python train.py --norm="layernorm" --norm_place="pre" --qk_norm=false --attn_scale=0.125 --init_std_down=0.0 --optimizer="adam_atan2" --lr_head=0.00573
MLP neurons of a small language model. Each row is named by its layer, matrix (down: output weights) and neuron, and shows model dimensions 16-143. Each number is 500 + 50 x the weight over its row's rms, rounded and kept within 0 to 999. Numbers have three digits each.
After each neuron's rows, "fires before" lists the tokens most often just after its 100 highest values on Wikipedia text that the model never trained on. A number after a token or word is its count.

L6.down405:451498444577571498484574473558520579448492453477508389530513469437601507511480580527461542536582546476451563528514560508462525505545506504525589491454498529447476463457587562591516448449472450461465534429411506548492513584462444471478475516470596457558509451466514538515478437522550537514522467500495446473441488484484515542468450580593445500443467451516531444544545433523584409496399
fires before: " " 51, " the" 6

L3.down776:579537408487545455546480524410512501481578542519557547407465525504563468488540496487566464549445532561446507415436456458420524537484504639497469507526505532525484436521507541499524552468545563480412454468487516522588471625527482446440523490484518581496477561553426493493541535495580582453447495449480528550508544446465514626568531493545469535523425594468461447519568538472459423400571
fires before: " " 29, " for" 9, " to" 8, " at" 5

L6.down828:306402521472506500503537503626478438471470544507515516526519519469468431523357506503521535508411458468452545495466453565518565477409492494502550488540488632483516496472517475385464519516520517545424553522579502480520492468560469546515496513423504511508497554519442596449521504552523450548442514470402544491556523492459554467528476460444440429574436557495562621463592384552469551575494
fires before: " |" 37, "–" 9, "-" 6, "1" 4, " " 4

L3.down1217:554426521518561538556560523541480560469549469504539491560506540464500482398540596457482548626499554454494498554486533444568552399498488424585486507467456506469511511439527502470536545634469522541491491484496524507531446567557516433505468473457417557486550439450517501541576484482371525500557497497500539574510608565457436408451508485497543501510462396511505504589551523439583420504529
fires before: " " 74, " Liga" 5

L5.down1074:540478546508546482523545476483473440486512477508482482470484528524492551412482540604408424392493491544590429483614489556472472453444437542456488460511544492559425447470537521562483511551497493416566517470534508439468484563537438567489463472492558574426504545546451404450449583519438493503485481509476598506552569578561503458481514536476441512514509465530473361461562453487463499526503
fires before: "20" 31, "19" 19, " was" 7, " Lin" 5

L11.down1300:462516476494517385565502538545536562517501404576351494560579479456582532429478570521409587556459478424438462508586349440496526429513459520467604536492563462572446554555439481460495529424538464504533496473490447532534538523568489464523378544543620535559477517386456411504447504532423581481475471417559508558461492432530490482518526549484493414484330514417477457468448472484520539455472
fires before: " " 80, " —" 8, " —;" 6

L3.down213:450554425451580494509466507475504554505528416567487491527534559461498484557514480553486572495482475413529498546508501525485477560472564456471399426391392469482509511495524507426435514494565418541498484473521476487535449548544520402474481461534532564559497541532414569586505523511555438493473546527586468408500434499526521437431559582525526525541466564436441484497493534552532525443512
fires before: "0" 37, "1" 35, "2" 7, " the" 7

L3.down1467:546552552500545544517575570439399551504571422472522487507475455507556480445468441490459420556536468543429449554506579485533507568529520500581436531505517432424484450435549499487496537508513562643469538467474476557554518578439501470516603452509476469529525512446435477589531499436537418499503512447579491470573471649497473471490531541470534503532428486528581516635490544434517427602483
fires before: " " 62, " Liga" 4, " —" 4

L5.down823:527598553453481490463522495497508546516522490455423627495418503537499586437602452470558446420549499546575549574461481443478499468546613436534545552451509553459502526486380485528566503527493495521534455544450509458463532491459484471492522483479504490531584536483445541525465539532491516499426524478541484435524427527497383463487497481514432422560503452444516567448527419473536553507558
fires before: "0" 41, "8" 6, "2" 6, "," 6, "\n" 6

L6.down1468:506573549558523595460443556528576538541480408430443441500447544566452444579434470527541452440458471413396491540413442430459472483590517497478448521569576510546421517433451464537411626483546460572472486590507421438554525477412459526466524548602439445473542529487536434500402501490431487427503463472506559490494473381562501500479487543456454516548514400420516508493464422581456556503584
fires before: " " 64, "," 5

L3.down1271:608496480473557470532528546494442502517546395479520503455509495524469558477455533503511442501387503521494437481526524465543500518553485480610457565526476473443508542504510495606535501550463571466500494494433442597569522447428505458407527527501441439487574566302443483513553502414502359516585519515515500492535489455495472384486529542415479549532494444546503471482508591461479467523547
fires before: " " 68, " Liga" 4

L3.down679:510571458523545392538454559432539493533512421473496506591584473566463516468508436516593499556549386509485523429534537501441474530545502602590468532533461440485508465545547490563445480530490496520489515623475518591510515450484484430544473495448505508584427502533479484512552501478375446494602515447616483455441494542494494515514527524491466620509452487518521540583520534472444324535468
fires before: " " 58, " Apps" 13, " Liga" 4, " Goals" 4

L5.down249:586504540562485503493500418523469487533480503504488528545479535485521602546349561460548462512516414617500448496540478525479519537567478566599549520498401494591548432541506440603461450524541587459491508368483570485563494512520436575476435440444465517514507489521469436552465470521453471504434490490608492548511497543539470514555556433440550413475495495509530433501525505540522358500489
fires before: " of" 39, " for" 6, " was" 5

L6.down1076:543444502500477597456472479530590513474432472492474537512585519550508581477524577468527480455553533526444452485493525479499531409448466567531446519548476471461554441504413502379532533478455471446542517395577433482511492503459483513494425522476570514495542452465477503500526475580499473617430518507539512494483413441503511514534550504467557465512572519445502505411561583482561436548523
fires before: "0" 19, "4" 11, "5" 8, "2" 5, "6" 5, "9" 5

L3.down935:463556486478545532534552524530512449514514438583492479427487520416466457479538595479545476542587478445485587524530461419486513535498383521563474483509483524432453491552506487490497512652507519519491548487535479525477453537606491453464510608513547405452490477554566470482429536588445527490474546500488573542542451577484604435519482560592471453484453526511578466504478453472539514489427
fires before: " " 59

L5.down804:554518534563487468486542450520522433577486443462519378427576428579553511508433513518524446466546449448495554526544451547446451464522499531499553645477528576469502451446482523511469465515562513547468512430513500546451458559544428580556629548450520375530506437545480479464549481485602530527474474425404385386544494616503401480505483484565453481547599577573467464554462471558524543514581
fires before: " |" 39, " of" 9, ":" 4, "–" 4, "19" 4

L5.down1292:450385421573433498451445496551482492561414520459458517519477521547467411549331396546528561444473486471478479494491524464619471491551618583575424525467568459472443494491546495502485505450564514485460539461472528475470483490483528562561457409486477418486483475582438555477491494557475464510478449518456532477442490416514538474469577508486428498531553486479578469554478429579547546514577
fires before: " " 43, "19" 18, "20" 8

L3.down1438:478495512555462515544552556432444505634476464565430458525564540450482494495509519471594500537557431534508508522495488595585412464561518538518519467411406393461452477480611470542496427498421521567538492561532509474481441539585525389620460572620422544553530470498470488478478509434441387479661440500513451473549552521575538431478491515472491562511530527453478499553519470504414507523464
fires before: " " 39, " Goals" 10, " Apps" 9, " —" 5, " GD" 4

L5.down549:487577476495506516494482534503437439520530482511485663607513471554543571438496496483518484478579454587484512430599490496494521561473516468415491419476451522415482452527442481468527502436483514500477559483502488424558569469452537618472492538496543457527574484491462531562486539502509472477547533475527545513426450598453441456538505528413508528463466543533479488392487598427591513494523
fires before: "0" 42, "5" 7, "4" 6, "3" 6, "1" 5, "2" 5

L5.down1057:445504507501522434396559519487403421545408439567586474545531438570564559511529457415449450437518473532506543538504511551495499530430472520532492487479399538512480530455514523560494491411510564453433431454543522478522451563531404591539549539451548517533490472538495480485478505564459488559515442467533537488557535541473558468446396450482482475425487478492452537385477471542419512492521
fires before: "19" 37, "18" 14, "20" 13, " " 10

L6.down233:480489399489475523547527502576533479465437513502405530419435485492471486473463495552566463524443465592487462560487491529415527550487542517446444502445505631499506577435466473515480539575512461513520438433564555538463456427525508554400596461446496507521552446544513524494501477572541571550519467512400455472624460523446535550520438505507523587530520496467488472532431397425430459496388
fires before: " |" 47, "." 8, "," 6, "–" 4, " |\n" 4, "%" 4

L3.down509:446499551492524459492507395482430553467440423545427511480535434474457562495528504485479550513546441563547521513503477484443512519476530527481502519487524468520443549515599501490450496493550494508505451500479548564591406526381471479554403486542587526563493376490521429461574414628492498571600538527551538452535455486509578467476482497459576614438435532541526498590502560530440464487461
fires before: " " 72, " —" 4, "00" 4

L11.down188:484419519481510540575553529511438508432488422555416507568599480494493486513439565400474556516402545451522502411553401446429541535484455472524616454551508464468516474453523489536460547543529615558501500469477465534526521527469548526522564440519596450482454508523570552417454459537504449526473487485447501443528528433453431473532518562534560578519420526483490513496505536527558453524392
fires before: " " 58, "." 5, " a" 4

L5.down1188:538523500499401469457534414531444587508526558505516474497507496495422493470492536470568372473621480525475436513552500456461427539466503469549451436468411469574531544554551527585457478487457538425451497406547490465654553427504587503528452459436365485479468489464539510595463481454491411428508484495557445496463528522488475481514564526447542469478533537480434517546492573626529488502425
fires before: " of" 65, " to" 4

L3.down577:537475535492518510430525563538535535490576467540538465547423494577514496437473496553479475464532476509426439471536439535473438476512481493499478460494542505572519510493451583557520421523494530473477516458513511445499464529519516485506560480377466482538538561485463454534472462485474584505539500546605496546499512559438480454551433473477509555537460514530462476490463527463496621480568
fires before: " " 76, " Texas" 6

L11.down1525:430439511585574453574495509541417544455495537444380460522626531486472468496563568487443538501536574456515528517606459578520510503512500454571605466472433479554561516488467526460469572456424566489528461418418512449504582520510490499527533452545522491407542410495561515553458370545495482491457492494425536427497453467496560460425632525515539454430403517559475464545507447488464459501450
fires before: " " 64, "4" 5, "0" 4

L3.down1139:523516542422576398534513510491499385494478513545504448529464433485447554560573504572510578508551443534533555494450418483463582510521494507521482509423523520486539547506540532515483436476441486470516491534473582560535323576523457501557476529603564482498476494486599423447521509561463543441538477541494520521571500534539550420534541506532539513497443487466499466532491521524549403542498
fires before: " " 48, " can" 4, " (" 4

L5.down916:553552518381519504515548545514538542537486486465530539463456417527517526609574571408502516531560436551515494471469507492400500497552484607454605576459500513453494510545414377502509518498462496556442489501440483514452524471509491535499517478491518508558470457463434478545546501505548512545489468563532440536469477588452583518538493462488373428530539518523529439499468559470349510466506
fires before: "==\n" 14, "==\n\n" 10, " of" 10, " ==\n" 7, " education" 5, "19" 5

L3.down1159:541464486510548495537467532556490481479547470423519568499522582507514557554584535525483474509509503451447436544464409518534484531477472489488541469463520466506568504522507463588528508502450553512562549505495498483354488422481438457502589505507463547491432551536525583532401508467473468444504586441539505509520473426535474542454503489500545394447451477465485531420580516450452586485596
fires before: "0" 40, "2" 15, "1" 8

L11.down250:462482498519523447500416515569450517537521424439497492512476498546481511519588479479494506514486496529544628520469316522478555494501438487468703525498499460520439509406580506500467483508523471453507424509467503480482509467504478536534530473608526509525553471474460423456474465484469525511485505444471532460580464488495506448451487528493552448533495477481449444403570488436516456499480
fires before: " " 59, " the" 10

L3.down1265:557493501565581430517589442486569563508449557493577432484545426434454544427471521502497573559476517516476400480478471608518500451554539406546481438445446487564498538434433515492538472470490590517513469531462407509492512456492591473515518517408609421498470537457456510558521547438552486605531444482535493540508461473516493412485549524481610505486444564561542448493521544524478492511560
fires before: " " 45, "00" 6

L3.down138:460531572412557485563524505512530475424467539555468472430549549438497554465566556605506595474517492505536507541446511502505532471483618420571468425421469604441588500490458486470611573488495519430538527566456584527486465461506577541464534438451481516518430404473422545489418518425530503516513507545442442511409596463533525516537544496481515521584469462533470464521454488511533479447475
fires before: "0" 53, "1" 25, "2" 11, "3" 8

L3.down229:501521466581373495429582511501545563407539492501489527474515506516566528572462439491515504473553460508518404510531503488430462420474564548536471518430467577500498534460521509546475480498489490416433404444454470472538499557465510555425521483513459459522476508519436490529468522558474570498513477485566500516595439531448566407499521534421434464470542468466553464512512435491476596508543
fires before: " " 60, "1" 5

L5.down939:427522465509433492512452526487494451427467481518491443512627518463513418444398510449495540542565540422536664411572527424496489515533485452507679514483468510529498509482546497389454490540501515511512489451468493476536498513524455539464509511511499482446535518492530515463452503493413395503538493446531492586548345575487555557567556552528510459502505449493495469409507528495478478484424
fires before: " " 68, "20" 11, "19" 6

L3.down123:550525483555498476547539496412403513606474551439534501528532476468603495449527501492487476612645515513481543558444489490443503538555448533428570489434460615493466558497496447515437572550458548524440425464552589462500478552485509475521493407436518568411362532566507503504468389547566565527423434494540545503509525493562478501539486586553485451470466441523465569516462433472472521552510
fires before: " " 36, " in" 7, " |" 6, " —" 5, "\n" 5, " for" 4

L3.down994:535481536523584518466549489500490578453494460560456453479530548439523525477586584508493588533532436447518495600456438464496533469472523516516498497447498471495573562512540470429521534452572541567624481546463432474533442590444549477600470507496556473511548476469430474472418518491454442483581444533535534436516519474562592516463491540447471529467515463469506408516517479500567455525492
fires before: " " 52, " —;" 15, "0" 11, " —" 6, "1" 6

L6.down1083:529530518501579448453514319509510531455467489439566474470511494567428479462456447483544482500490529549432548552541502454474544440500542507579437581498422581515466547568546495583635477526469369544547518518527507481547503421564625513484483576514413422489527530449567499482489506555494454557493495451579493570507492392509579404578484558483508579506537503471628450584600591476548530477441
fires before: " " 48, " −" 10, " +" 7

L3.down364:554422502529596468540576576521526548434515404617451524512502514527487469500573497522504482551521440443512448597519576440459443519517496514486472449592472491580499541486542485460524536569514553570507525519486546554485520540465449444572400461510491516525511473504634448515572478520493503442503508493620518567561505589494449436465509550531475489561473542484536551613544527517490462457547
fires before: " " 60, " —" 4